config.toml
activation = "gelu"
norm_eps = 1e-05
parallel_block = false
extras = ["capped logits"]
init_std_up = 0.063
lr = 0.0041
decay_shape = "linear"
MLP neurons of a small language model. Each row is named by its layer, matrix (up: input weights; down: output weights) and neuron, and shows model dimensions 0-159. Each number is 128 + 32 x the weight over its row's rms, rounded and kept within 0 to 255. Numbers have three digits each.
After each neuron's rows, "fires on" lists the tokens most often at its 100 highest values on Wikipedia text that the model never trained on.

L8.up624:139075123130085082127165173137133109114091115124120083190112152158126131176129077174139092134122165174090121134057178148147129140071104167122156156090141166131145104203149120093110145094134117125127152116122135083174118131205202154091113169128106158144088128104133195153105116171119143094162156098130147106152099111090069110162187080120154152123136072141115154152180181069084128094098136098150109149202094139086062140102100136114208090154098102114125090108116135140102126161120119
L8.down624:067170112144199114161139088173162144225108091099145133076167136097119100074065105156147138192127152130085164128130071075162089138099142130150153162096141103114085171102108092125104077155071131129165081135143132135126140137095127125147104106114128083128140167071113103124147112151113149117137096090170140164120167107152102105163061074102145093092114203178105121114096150098210201154132147132141135122137174147155144102189129107105085160150122132119158139135123199127114132104162105
fires on: " the", " his", "an", " their", "=="

L5.up547:103142126161174135190164115179140082132117159085064131101174136120141147124133125123135118082152139101160128150168174161082093162117137075126116163128063151122085147148128094113159148148125120195145094115116157123115093113102113142074141117131106165115105135132142150149158064199084161156145132044123142135059130211081135109125153085161118155141128125196134170148167113103149145126156134050063078138126133138078165155149145128137135160161033145105198111124156129068140117147128097
L5.down547:105128081128149126162094106107105146129157139195140138114164111180126126116082167155125075156136103168128168136098155135171103090151098111124101144095146133163151170110081163141102175128171152195104186149165116103154081202119130130142149119144130167204133143111143050093126093097163134174128146143105128180186107100133066175077147045097149138156097118077142170142061081077115119094137104083158132151101155156094130136094121134131102123074181101120080137164174112105153115097162092
fires on: "-", " –", " January", " March", "ug"

L5.up308:154150150137130133138131108154152137145179100094164126145187133242168089122146101143109140169073154121101096050108117137152140126133146172097137092127162157194099139146110138130123120102109071114089174184132126159161123146151124143134139099105092140129111130155110136146107057128062140107138160085109093141147156043130130110138140091172090156139113174187105089149171138139088184172042126101178121150128058156120184060128147135163101135121123122116167131108109206135108119089158101
L5.down308:119162150098083145134112153088088109128115133128114137128168077076156167163130151153110154124164147174180100110172139117211062091141080122155088162111078123122154135087163128143058074179160140166132107123139107093098146170142135104129111164132109190131100108120096132160123164105134095173088150141125177135145121173113074149171143206063107163112159115102161158148074112117129150115144074136155131164128121115091105177095107101165135136098122160084147071164157070034120114194139131
fires on: "f", "c", "n", "m", "b", "t"

L3.up538:149139191114119084147220122075114155194127173200125094114096175174154104107142116150077131109125202145083135112143129149163133098092168124158107117180140098084106138122121130137132117163156104134075086150162119069092116190167132165163176130149113111071119041165160127124143097129077106133154125121143136094116139149144084078159083125118121122136161167114140133085055092143154123130145134126047176163100138107125095125133107104057122140155131157126140158176198135130076127099145105
L3.down538:101156164124123090119162106100144070137109128126106181089143124163197103104106173142110138122127233106147151156184137095172089094151162096147061123079109137135109126107061105116160100087159113191070100120147152124151171157127094097171192166108125089105083102139161146122170126182087144148139050116169107130111143162155157118172096139094092209098142119120175135103120111152141188114157115093090134138152112115073133111141111110099121148083112079114142194140093140140139193126123130
fires on: " comp", " On", " inter", " Inter", "On"

L5.up576:072157146211162146085094134118134129086151121167169139191117148121087117140071117120154157113183128091085183115124169129099186114119161135108112189130159157140136146154145134072117096129132110124080193105196066101149105153095198155107144166049150098117110156093123093127135102147102100156131131152129113141115101139082143152104115148116128149069076140085086140147105119149136095141167163134142189092100097151141117180075130094168140165109140092162095081166153110182095120114186064
L5.down576:134117096136116141162146098148105133122127073139139098149110154141076099131099143135182108078127164127117097120135089138088093163105092110144120134076130090069097107102133132184164075176101085116136156140094127129075117119145172080132099054153113088108118120133146149154145144138087116126172135141177141152085139119125114177130196149168212136178114153112082203128174101141177121062115112136092197115175118156100169199112141151129127127175118171068091143170064166190141133082101143
fires on: " |", "et", " /", "ales", "re"

L5.up630:146132128161106128133097139130134071122166099169180128108111162181106115140121131115140173127193111101126164082148167066113114085116163128129182113174109103101133163101138195117115125140065181190122169109141168076081153077149106098122102137109127063151068147079086132119103145151076156150115142100118077112118109124170211133201122085105118093135109192077159170137098130162176102102118111152109148056109119126115058144130148118132080186094103124139138138082157160141098143105167151
L5.down630:148144124119161153186138156125055105096109130139113121062098126197192140086109131184120109082151132151106158129144047181163165094077112134152101122123167123109128122148130075111151136140128145127167117088134102117176106146049157161156097131145139161167107167092114055158120142098118128132200126119180082091117141117149082138131079173126092151040082138159091126189145141131149158107080125190148107073165123150123117150092076180127148094124094143140132110156134128098141091193140155
fires on: " |", " •", ":", "-", " that"

L5.up490:121152219120140117143062154131117070107095153138121165096089137113159128067086145094125088105083117131142140083081116188105118129087157137131134082125121146065168113114188172123151180157090091155122102084118170140075137093128101154097160211119165146146080108192146138145091089137133123113132129180190118067119151162101173142163093067149120089075089104161134125169150105166158153198153162154181106108126136120107146141102124142136084120090140134122140130158128144097073163182138101
L5.down490:141186125103139114153186171088169126113082147106073152156136116200164157169128161192145119111144125123130093167103157159121121136113126057074072119069179097108151166134159087134172071108150171107126128130156085152121154186160141109121120099113103089127187077117097128134117136073132126180135121122096140154097161110084135138075139145169123139088138169149158098140109134078079085130102097132106102136105066134159110084108116101175142180147173128095160116180133116105240122092167120
fires on: "s", " of", "ing", "ad", "ating"

L3.up487:130169211129127113114106084127146088064185137137124149126093151113085124096130129167076088140207127122105145141117130127102090114175153143096163111112145105151168178152096129131078135094169159148087197124157153152164132072111158151185157141041148110089126128128128101101126143124103140171113154087112123153107202135138178067111057167116164201119116119114136131173129145125099175110120128049096157051090158164143121125109142142076086084148093145090122128098137100103132114168143146
L3.down487:073157150126115109130066165116112153123103094086152126171075086115105157179049090122067154070150153140183133157103119113113074128158148164123126108124082108067134095144115158121062147121107130156166221138093144107130139197127160143139107154139103134160132132132125075109109159109084122181101134103127152187113145132156151173084096158064159140159149127148139134168135074129173120102146136107095111106173124218142121133159150101172157162076088150198092073158121100138112144120104104
fires on: " offic", "ult", " them", " Games", " College"

L2.up287:149110154114103157114164163182120147106208086140093127130113132121149165122129103115112164175154164110078183205146128096104081145100163115135160146121130113101111203186132153100191174112136164142164110127110178147103134121140131177125098082078095130151099088141135117119183110092159098166059165112123168094165109151157114176180168152137125099138134180120097144103132086222122139085111139137137110085149118143157137086071165132101092135072161103113142091072154091145136057095116091
L2.down287:154148099135118175125130125109145140135108134138116192149176190169158126115137188124089138076154112131146173106161124136125108159097159149094186147096138145124061142125126126162093146066120069156126111144139041173167122110123113077103137152116168088101143122086158194130117166066073125207143111126149072112126136131129143153156111162171095152141156090131133066115173120183086139139138073112109107145091136157106134089197139080149118141110182141119093092162130167072072115149067068
fires on: " or", " pl"

L4.up500:086131170124142101111084155123037095138122099140093116171098142200146116146159235088111171166088115140084151161084106077141115158129117091165170149127175146122158092099132118147083110142117092087096105147166125128178125025198178131053105125168151093127176127135107081109176161144132131107108122149092138133124084112167162103144091153096121132115098137160162127166171060125139149160182162086135110158157169160137145117097116148124117117108087134120115085132135159126147094102171112
L4.down500:119166089179134122103104166089118084176114075147180115071083071136149131148137093156136098117119109118106104121145179182198118164124151140209099148101146075083122103160172134072104108141127065103151105143106115148161143170097081095110172160129149147122143126091092143041136142143120101206134132150152184131095104181162129147112132082111164199140121144132195117141087140151057133117146125132071144108137119121125135122093086120142084060192097128144154144158176150132127143110119095
fires on: "S", "C", "E", "O", "H", "R"

L3.up460:155139128153114158058096112078170164135128171070192066140124128130154139133147111135102124133145079117083124167166148119112057143128151141082106137152127072066087171173143178103102154048127140140104098117163148154132152107126102176156133169091121109070086140068196206118149153161144192166117119175105122141190115123131101203152120140160097135101088095101104141093126150137121122129121183106143106141128129097138114102156079137073107202105137143116129097103061145104143099100149150
L3.down460:097118120133133080236136112176048098114124168154128197148158136196120094099133142136166171131124133122178110116098107110097173118107058129182177171075158189135121099117108116160208126132118100185065164144121105114126116167110176069120205100099114114125091168134113126116154131095090060113122125152156120141117104082177122138089092087063137157153107157155104111181140139154146148123133121110083095126120122177135142156131144110163151078123151083115099130120137088090122099160140124
fires on: "ud", "ib", "os", " aud", "arn"

L5.up175:143087144158160183057092063132156127124170157152091117091130166124169126126114071109177158159098091127134048102123111113179165181114200182149076164135146099120096144146133161116155103106088145114097108124118111132122053195124181153136170106119109091176051119148113097085148132161085095160181139129179105156144142125102148138118119128101155109182154124149093091162164173137107164087126125084134132118153158145108098114121155083056152168106151127069089124144081151117112066127136113
L5.down175:122045072066122104167096129108131189141106110144106127161149161158097129119115159112121157115097111181157086107147191108107166090105101148129162106158111145140125146122108107095086162129139151169107137122108080102108106137213099126180131160134130147141102136198082089039145156134118130106108143149088114144171188120186131134146083118141105120118172148109138132116089092100199161100166192185116066154121131098148146146114122098170121105052113151161226098147089114099108126137141130
fires on: " "

L2.up569:172124119142037216119097131121136137140191106196170101143136120115122121091124090102141138078125148123121132191141114121124121177072137124155118082067118152123096113118110117133144124099160154090191081149139170113166131100179127129130140149089102070141124091181107068168143100104166155177174061095101134163120115159181136120115112110144148147115149087123091138054113112122181137147168179109107133165154123160171104103083125108168112046135168109125082160118205131129092116089154138
L2.down569:124111088129165053108090135111125093125170134118121200051153093147109129150085176131090138158127138141129159139111122122126182114061145131125201119088171151142076179069122130059158123190162111078118175145145085179138185116116114106097164197094101080136130147154147121102165145114098132158156169181174117070082134103152062122154152058119122105110106159080120120130139163149124132092178110102180123150104130172133161123100098188130104112119150148111139142106059145113104120151148111
fires on: " and"

L2.up354:118139130103173208121110140119162089070154104216129101138142148119151169136192126104157172130125145096120063075082117201146093132110129138101102136100098134169061146116075159156104112127092111113120097064111084119123115101179118143134128148113150181115098120116124119135137139188165133115119072147113155094196107161116148125138156089195141109155123150192096171083114104117092146164158168113075176145151060109131127098108073111142163180130145094185093160083147147137104122093141078
L2.down354:158130118111136131096118131079086115102128092223117136120156092177188123096155113132196126139122147150206080097108103129199131149156164125178178112125092148069139117133098164122126151125144086156117120153103132105123111128072122106090165136038137125159131140138123123159164163162149081169060119139152102161156113127143142151071195133117102114140108087145111090184087109097090091065110067162105135082136127142130172108143138188131097133135054092147137090159155133143155163188087148
fires on: "-l", "-d", "-t", "-s", "-", "-w"

L2.up63:181121088113139214120138099145149162152196118193184122084096130106126155127079074119151126145124129155134095089114095146149142143089135185151129067134094042099089153125150115155159130158099155114161164119165180128153055139140136187144114151139096100129065125123076093075132131143092142165124128177123208099097108113179161085167149185091131073105134149139160075060154115122117099142130163141088168124131150130114117140150103128098100134158161141123086059123054141128132135129129105
L2.down63:109129136091165121129120117135133091150157114064144149120102117117111156078126147080136104122095080132142114181101137111072148183178052112122179177154107143179144147082152130133109099130122083078147141061085079104118110119108095109126145083098183171083137143189136146076210173214140103135128158120144046125132189109128144120116102153125157139122159115115107169104091151115107192111177121140156079114150142106186178131129137125119157133109109097172177117115103128196070170158112140
fires on: "-", " ", "1", "2", " digital"

L2.up523:163140107133158157117100123144102182155099112169095121132137143129134108106166090110122171134116149127152158158145141099138159128109154040093122107118108101106135131126095128147064118100153212125140165158120043134146139169089144153128134152142082089126110201116196141175157158126063183194114161171182124113143165083164113174141102136108049176121141152172084144125133109126084116119075070157144138090065141081162096077140130150132105165144080116153133128137154109093199093095149092
L2.down523:159177174154226117089126092130068075177154070144119174129146173118097146166141184137099171073127138102123149154085124156124155145173163093074082100170138178116102121086098125121091127121119170094158195142092126167149126114103165120135115144044118097118115152101131100108124167122142154115167102092121155127163144101185144181130085125125093044088150193131106184159128136124089095108157066101097156101132104098095162130115154123129138103179090137133176178116136100133141126128133088
fires on: " ag", " may", " medal", " cover", " att"

L5.up232:099122136096147193138043086183127119104152075144143109142162116166128103106124142161108157158155115171129134095091080118173131087142109115144056110124116097130081120068085143189155151153141074138129139191158111105175112173097203137145104144136071105109106122169160166125137098113138120152152164110111103206110119160132164100118190138165121113121115106097100022136147104140112153136106142128123102150109103139070145104173194123126151155093111163148104140164041124088114133191136152
L5.down232:127141114137161109117121129162168087161122174118150053075107138182101174108111190103160126114145100127133146162129114095091168140141131122115108188138155130117191124155090068078048157067174127140152138116132084081134117131065089176165205108162099131102179126139129134072144140198160125121102113160124111132150209084090112152147097151136163111067150151089066135123103097098138153098150097108096086127121137100132209141108158114125122113143064157139154123121115149206109109146118127
fires on: " ", " as", " date"

L5.up95:117082106097086171078100139190058107193117152133119149153109115121112114106090140125183063166205145101115127130139175147155190128150168099149133122084097172092087154147144064165121114133127136152103151113137151082106104126112171114112098138127130065149115063171082126160117138182147099170190100159144111119169105144129085170107132087191118115162076161139087167163132157115096153140124132126113150164164106086110126082143179118161149077108087147143117100143165091123186165145079064
L5.down95:139127100144141088103096120139179116135145122135130148064158105118109152108131142124124156160102173132114139130156137142065116102166113171141081119154165178099145157139160166138093156126177182121109115139075113122140144184094115122135129126130138165149188064143118158065141129101142191126133105129083140138110161182078065172170177070136134138074116079136138091141107108170167109113100147120183178160128127122106080154122108120088068148031143032146151066198084118147173109148109129
fires on: " –", "–", "-", "ug", "a"

L5.up184:106102115130148155128079068107123111155160123103154139110200125140154140127119146124159134111126165137123149096113162094134092154086196149052129159127080113188121151147141123168163098167114107132085117136106144147111163168161165129054209118112100121200187149139113087181113051158136152121110178090110095132181122102149201131148143104148106128123118145125073121162146161210142117150122079107131160088107127080112078072154082151171089117130153148200148106101066136099125136115111108
L5.down184:105082127141150109071124205101135109130089142136063100084138119110075174181106126156127115125172174163148173143104101039148100160172051109126153126111066102192152086135153089168114158096099115115155168170132120128110103084119121126135079175105157130120157120134124117212055142132161130203130123175151138132131121152108134112132092091118126131153102068103133157122076135130145160205140167154141109137120140138208132150068164145132082131102147107104169072156107115137108141145153103
fires on: "born", "c", "b", "t", " c", "1"

L5.up301:119101131089121146105164099157096133142117150148137120132220161162089140150100141134168094133149172149127165095086145108166133139102110126120134112120101138096085112112132197171136090167129140107100174199143096129151101090123099149176111116102097177173141103172038092154118112141176160115106096101103133165168132126143111071155202131105156166201090052127088137066136075105136121141131156151156079148178143116151082175106156121145050108135137097117124091191173133124164165137169100
L5.down301:114200163140099064121092107136167087145143192151107157140115148147119110141120147092139166177193167160107076129176127101115134124137129084189126159205149114103120129059113131090128181111169107151102079116102112117115112138126106147144109123137137110070136106109142126097136076172115146117193151215120092147109126161077115168072117124067167121100145126108092123145131086089164133129137124080120101166118137063162047146137144109100096126097119143101200186109087174180163166149116145
fires on: " as", " is", ",", " also", " now"

L4.up289:132149156092053106070142065226100089165105167123122127123129177100133119113117138131124189228087129103100165150136118144180086134136203141082095145094083135161099110120136052133162156143115171166117118108119098097137147170042120108152133109075125116155100127099135147147184125127163149158150114116081108148136155119186135142167144100157107133108171149179194096155114144155145110093128152134104161145161120097098125137132137113148077055120065129108116079123166115079146128118131112
L4.down289:149093109145121155141156115194136062164108103113120083112096169118093156141140152057162148140106155175132126173113173098082093182113148153108121136103094184111107135139125173130127155141105161104099142075096108094156143129092143115146179150148138158147108110069128100107118118083110119125184077159114138168114134156089127174127131097070052127068122121225123123166097163177172092112150152166187174158127137099084105147131106130141090115087214127081133141170121093132178157071092109
fires on: "′", "born", "'", " inj", " –", "ack"

L3.up63:166108121110122078104134155132141085146128113149135135169143139199183109140132135137105155159124088129062178143082126101173134110120087155118181057098157084105101108130115069142124113151125151178069157163104168160108147140104155208147126115107174127155147121130066110114122067142036110125089162173126195108172142081147128186148110152092094135167128129118189110127123111164092112139196166125117177196109127129095149145099096145144171117187086172069143103118148148121163125096134106
L3.down63:167125161157124104055144123138109114062101090094145136054165090176085147124185133131140143152124110145102053107146130149118120095154132141148146163148127138144143112149172181136075072153121017128142123180102128180129158123150111115090151126102110169078166122117099182091129130175167124131121143149143161135099059160074168084122114164145143162142143143133161175199147117118024134124130119074097133118087126108139156135161132098181090085150172092077127145133115132126128141151166083
fires on: "I", "P", "O", "V", " US", "E"

L2.up370:130171055128120124118133159139101103136209080180143173121130126112160129130108135116195119141161187176150141112105161096144190133099151112115132094086085145188137141125134093167126144120124155177111143132128138100106145144071132092151132126107098101163089111115107082100106173060116193160092106126072206159148126100201116118222125091091155098088113154093096129170131099157124093114138127158084146107106085150167148098115064134129123081160162128141077120161188113167118082086126113
L2.down370:159145030148093088122184152139136108126124063135121188114161108179137181086118187108126087115154106129159154102100123084098222115107164060130137122112152162227136191125144113177130164139126156163157193103134091105155103184134133094135126177098089089147117116067112127078132129113134139082084124157120104214141181134146092113130123080091168126142103132101129108141118164146128085075153113120118117135074121130114137127139088134109089074150158122112111166152150100134148091142149116
fires on: " and", " or"

L4.up132:138073131150072162113115038114155137139069140137163096077090121106088120130149163130145098126131142229188112127121123101141076113112153116120095114160083162149085140074113130153140088178184125114175103116188113128155085146098171119122156193126074105105122142243108119112133163137132163154120055121109132097151108124114132135126178122101158172152140110114137129092152115114066132130099146134117093141102138137106181232171136114149142095133148094163093158162124154113124097135156168
L4.down132:143065125115132113226088132130152128094089164092199128172094118137063111074128134111095121118112125090119123186119131081106141139082145103092148175134154170068161160111135080096097150155178192130112087149140126138129120119102142132201140120179155127154102126132134074125150188142118105163172141124131113133166180139124115142134119126128143095056173012137130116141061125124147157110178173175124087123064157111136142106169101123117064128135120125163207143104136130131122132153102132
fires on: " "

L4.up353:199083155065160157101154141138140131143109110159064085144068167098192166164112079135116150098107101150143127127151139136113133143110184130124160149063077108144081154179170110063162155142104113148115168130080173165133121147121137145115157146101146151113148143132173135089081110117133130184095146107128101088135080122125076111097169077151117110110133129148138165167100110074127056144180139058168134228100132124121110135134185084112125167130117152088144137144146202070113124111145086
L4.down353:139118090101207141100116120127141114148094123117068123146137106125086111090097098096084145101093099069162097111129142099080209120106143141168099146129101128113108117175129142103175057086108149130090101105159141113169146102007177086127135122161166125116122119170107126084164184147106134154176132159186056107140118098105149153126125137183148142192160165114140119120092131171187154178151122175093143122169100086108111164140146144217146135140125138134126124096088157119185139129129090
fires on: "-"

L8.up317:090139127109130153128141090183114115110129119109120096145074127157224051170112068186136145123168153175104121158173174151092121107078118141162123075049131129112138105143143171061109101140159125141110128153128156130087089178153150154092062093160138132115154149172128143157143122197061124100082143104086081142069132113119147115130147164105139127111096129124126133176131129091109140122082132156204172149153109150176144180101117138154122118085207165090101112136178122128073090139155133
L8.down317:099119109129166113176128174169140139124083095113128128124174135110056160138064155094101130145084156158118088141186146093204088138061121188145067170150124122150157119145101134100123157151093169141116151102118094170125145155099103091143088100128167162119136196107108156138168111156099186098120095069083094088063154146124154138116111177127149128174125149112097068182129175089100187142117111096169178100138138121177128111145120083135063097164138085098141107158150153127144086175093164
fires on: " his", " the", "n", " that", "'s"

L6.up178:094106134095128081157140122152134103162102118126096101165172132130025091105191167181128156187137093124136145156150144158147107144087157074134173172211159111120127122169072094081187134170171118118104164142107088137165120133141112097183103153124152131135095135100163061145143141097110095082099100080136122143109144124097107115065147103140078176140121141133143136145097170132214110101123150096164164117105151120132083150106093131160138129124080132173151088119112198097100107177057163
L6.down178:134101120148168127134121098174204129122104132110137162146110155154206130135137091077123145098140126164111066136064136153164096117129134144102149097137142090145099154034113131093110158120145134092142110095130161135152191066182155151100142104116125179145177144093126103142167064182170114083148129144153208177127087092154156160029082154109104087169176104157157121145087113130119130099054137087088088120111103141167095153113128161135123146144153133131116169066133096097142142119157153
fires on: ":", "′", "c", "w"

L3.up541:114153134125135155148144124136087139082151221178103125141079139094145117101129133121072126096116187104108102187082168152135179125192192094134135040075160105123112137146136134129116095187084165113157157110116123128095077158081149180164123157167229108117121120162174123157070105130162156098109085160167165146094115148130081183110135128148102120109073113134112123102065113129137101118101099114099157146111115097140123112128167117160159081204138124130117188102192133119111150128098120
L3.down541:114150134115099132113088114142157159135144144166069162094102111069144138118126140082070090121121171140131118163151135149091156094126138093139071075041172131126119137127116103139181137202147117172112156157106147132053114169143147154099146149106192129216086163121159121105099111134149164096122106108147205141121132137117152119091139150146113126148136151127147083080105115134201133171160144111095143101123097042121135123115165114190198061111086140112175192096105103088176137126112096
fires on: "\n", ")\n", "\n\n", "===\n"

L5.up553:147092102143123094098099153193091173151106128122132149171119171118166124121103112124118127097140076070115193176138125095111121151141115155117138150127119103022113104045154068105118138126132123123140131118140106119163116144127115113073144126173116114158047090177094160107144156157102088138174157156081145135200086153132126159132130106142109123154105135134076136186107105156146128189101155145154052122168095171116186072125094138080159126169132126165169105208144105161109182130163082
L5.down553:067095110113137148149100128143123120114138149128074130064113100072044180144129162132134155071128179138134104167194137109141165100148132015123166104183126167147195142176203123100109166169167136161150154154163077098089193085151123096133088104149123136097120173102122130111104155157175120124127140131116125124065149148101103134117126147097094176133212095137137168119089123131147079094132144142073121105102117104134131149141161089162097115072145169128099139111166092084125130151153152
fires on: "n", "m", "el", "ue"

L2.up636:103109179110110086150162113142153142090144108121153144122150146181129109121127069118120186158159096192130192130113140143139141128138109099122118119132124114071131185160155096102131134137116079126110071123089126098093176116131100101128113141085125106087046133156111178135172205161111173112092130091165114133161113115120134095178117133141153172084156158057090119148133124161130085108144093157159131121141084134069145127055183108169183201122153160171104076108201120125098113184098057
L2.down636:136162057124088161055139068073098149076200130128188060136127144176124121118215096137147141112142142110169106155100129137079135149131126164127123115134151133175123115173138109115136108156100083204162169155098143175071080158108127098101129144136168099151123143072152178137095099142105103124186124104173098138140148131110134153093127163103149130062058110164135051130190122139145081166141171131075084128142137148102172142173098092130173140122079147129151147123123128125126106104091093
fires on: " or", " Total", " that", " and", "ales"

L3.up384:150108125123106191173120141150097131122161110220080210137119125117153118139146087144187167152163100135146133074094049129154108171107141147127170102153099148106119162138132128096159122106134214146093127175084124158175150111077158160151122104087088148104064111122104136051143085118177162133097124129128127106183102120172124129111136137109174141153144117173106159121072151180150140127123123136098111101102140049078128134082219155101176166116141107136106069103150134137141108083109137
L3.down384:085158096113138114148136135111142136065136124177148100067113084197122108101143176102103192157132149148166123181158101117131114151147178159127161097133131147115136168118124059125105097144165170115144092110138110126147148106133184114113133144031156084086167128126160136162093070160124138169187114174146189155146069130080138115102113114131119151122147111088141076147116163178092072104169121084108136160094126141118171042119173136064109082119096106172097196176128124110087152106132117
fires on: " ar", "en", " is", " or", " der", " gen"

L5.up303:136078192200168085111110121162144133186065138200125113177139140127122157141142109146147182141138181119134159079096095174110072161122070131109086138188111127193094092138149171136125044131106091089116107093102164067142107165148118134127147103151070083060150134143143153147139121156111126075160116149113125152123194089126109141140108119131171108113107116195140125196098107106132135146161136099102166154100156143075109121113178116142168120097094126152084118147119145115098116193136064
L5.down303:130174082075134136165093153056133097131128139064124117122139162151107133066093160088127135064109115102208053145132126083154129150149117138118074155115144125084125158116043095179152174128129153116156140149155132157106100085161117092089138071149179141112143114081126124085076138105098132180148158101175073148135092161128149169103141164174094163116137134056131153078146195123155098108130147173135154155159107084160103148112151141095125148188132163120148127174107144148109147145097199
fires on: " |", " this", " /", ".", " |\n"

L8.up485:135178165127098183160089082124159138136144126108130091137083152148146118157093082165114107105139151142168125164075117136156099095111122129082150119209067101161091103123173139175167130100176119153180093114125153125112126109088137151086104204145131114148123120173087154091099147141149096090087053068129107140117102098130116085168116109066159060150102161137104082169131161099127077160117093154098108163129153168200111154133110153167128042163164111172141175135104092122168145123175125
L8.down485:068103137107094199080143127122061139094085112147155110073132159142099142117125094107082147140135069083154081102143165149160062147153111156127108175137113145096151177166132130158077138147121120102139182136098082133186128129078086088156145043134147109105178153152184133133162135089115146140119134158098132115116124146133179129090048098073152209118093119107181153144136109135167161123107119164147103151097168102135112126204134098136130193096115150088171109087123138186101143128119176
fires on: " to", "ed", " star", ",", "ly", "s"

L4.up238:116137183155121124134099134122132133137144139205179103121145141074177070109166120084077149152115146131158187121083190128135145196117125121145102143062095160146154096149122185135121145101073122153115111121129106117098082081079139123113115083129182089122157108152138094125038150106136179095091073108149107110146130160128142158159104149146084116112122183128120126087100112123124093169114100147082122174079102094131148119151131163167220078152117091196129152129190130136163168078087171
L4.down238:092160123133147141158100165053164126102103126208123147106093062127155114082108168179095166167115130137138141148123113107046114068124128065125109098132165104115154118113170127152143115089111151123096120159083115135095117169184148121105109184113085164168139152123109199149138148164140130196150087115107147099139140129125102177101169051127125089070098108154120085026055115148167167120167110098132147114169123128139136154095138138105186136127185156120145124165133066115132129133171121
fires on: "\n\n", " stat", " ==\n", "===\n", ")\n\n", "==\n"

L4.up217:123124129157144137216133070133133134152165117131042106134140108092100098071095131107171157142109151072106141096104134140119095144174114147107137145125065159148098121087089123122169122188084133122095119155146044151130092099149138068114119110110148132172186136122140131114077200107124114103141120134102147105200185143100143146184103068129082156151092154131077183084131097153122159152044177157128141129128110118121159090129154139121156103142138173152146190161211157098152106138157121
L4.down217:128112091159154133184144112209124112090163140063053131129094165157115134144086125166097122136116148090137126155135144126136143119200134110116138111104166138176153115194132124157150106122107115165115094146114154100123160072133240084132129141179109136092123097181136081100093118087086140044111108119086089124130168137114144090109084069128106117169158130095175165134110128066143151136168108134149158142094183102107167068189140102137141146107105141165130173138056169111145119178128095
fires on: "-", "–", " served", " a", " he"

L3.up303:162079097146129112099098139092140119104162140134142144109162121102134163159090083162154122144144070116160136086149188188120156114121138169189149146166076108110051147135143141048212124102052184110078122129082107087155143120157141162118134150098154163117123135095147159115116056099121156114084131161140152184117122129068122093141107143163103165133097121112144165107149176141083060132079143166134149132176108118093148113167219160077111148103132160143117137107121131098132085127124055
L3.down303:128140096127130131164126138101115124155110106101076149137149116145095102109107109075107081092087156140094120123116113159128122146150118091096083146110155167086177104135167110103131080133161081148148114079198167080127156129113175145126137123102133146139164036182098097143132156045122183153174162114159139098165105129136071128121090054188087099146170140130086185089142113091131168138111157165121171107081115155117148205070146167126169187156075098158125174133121162125160110189141118
fires on: "-", "=", " Ed"

L4.up168:095165072171160141107124136041148070171153116117088108082118139147123093164146117144150145062122127112079161174096128138148095103092179126092100095070160175169098156156147065154108163116129093136099144137143169111156091116103148170120159140121166156185123122159118158153142119121207050103176128154169187083146142060142095147109130129137115145140080152157145113147151078165096164103108134106123157133069129090096116089129138106084134133218153127151136129113163202107124142124132076
L4.down168:134186097100169106090177120092097098110105129123075099127129135225165085130118116120174120122104128158092100065168129111125148150150113099157138104134118156068098129201128107078110153200130130118108216121098121183180070142158103131137061144154149136159124100140133114112135129185132072153196158148148081132136165084123123152137159151116109101188166090137139156116088117130069125128118102176133133104129069084120202138091141119119075137176095177148137143121160165160086134110090116
fires on: "ly", "-f", "-", "-A", "-s", "-w"

L4.up216:194133143112129143098118172139201180142106155178164126086169244151104096108118136156155090201124092081116158129128117076163086102132135152163160142133145175061094111154062098123130129124110092109126117139116145100090083112124118129043135091169135070138153141107169163138176103110178125172139097069114116143161118106102085095169140128116151100115138123146126163185132113131173120079132196134091135136126072105100113099142105159133103137065134088099159146159175165134103108106088117
L4.down216:142140073101135164174200143110169098154144112096103131104147142117165153107169129104114147110104048119107148087126099111107126122142128116126076130148137096112117076151155133155101051127099145086120101122150174081104138136146182162116186078125148161123129159162151169128095060164159073149104167098151066128126142109089148114164138101173215129125114138052098115184135202110077173153137159169112162103177112074124083165136072163167125104097143137139183164133087105088125140148122112
fires on: " Mar", " that", " Cl", " cl", "l", "c"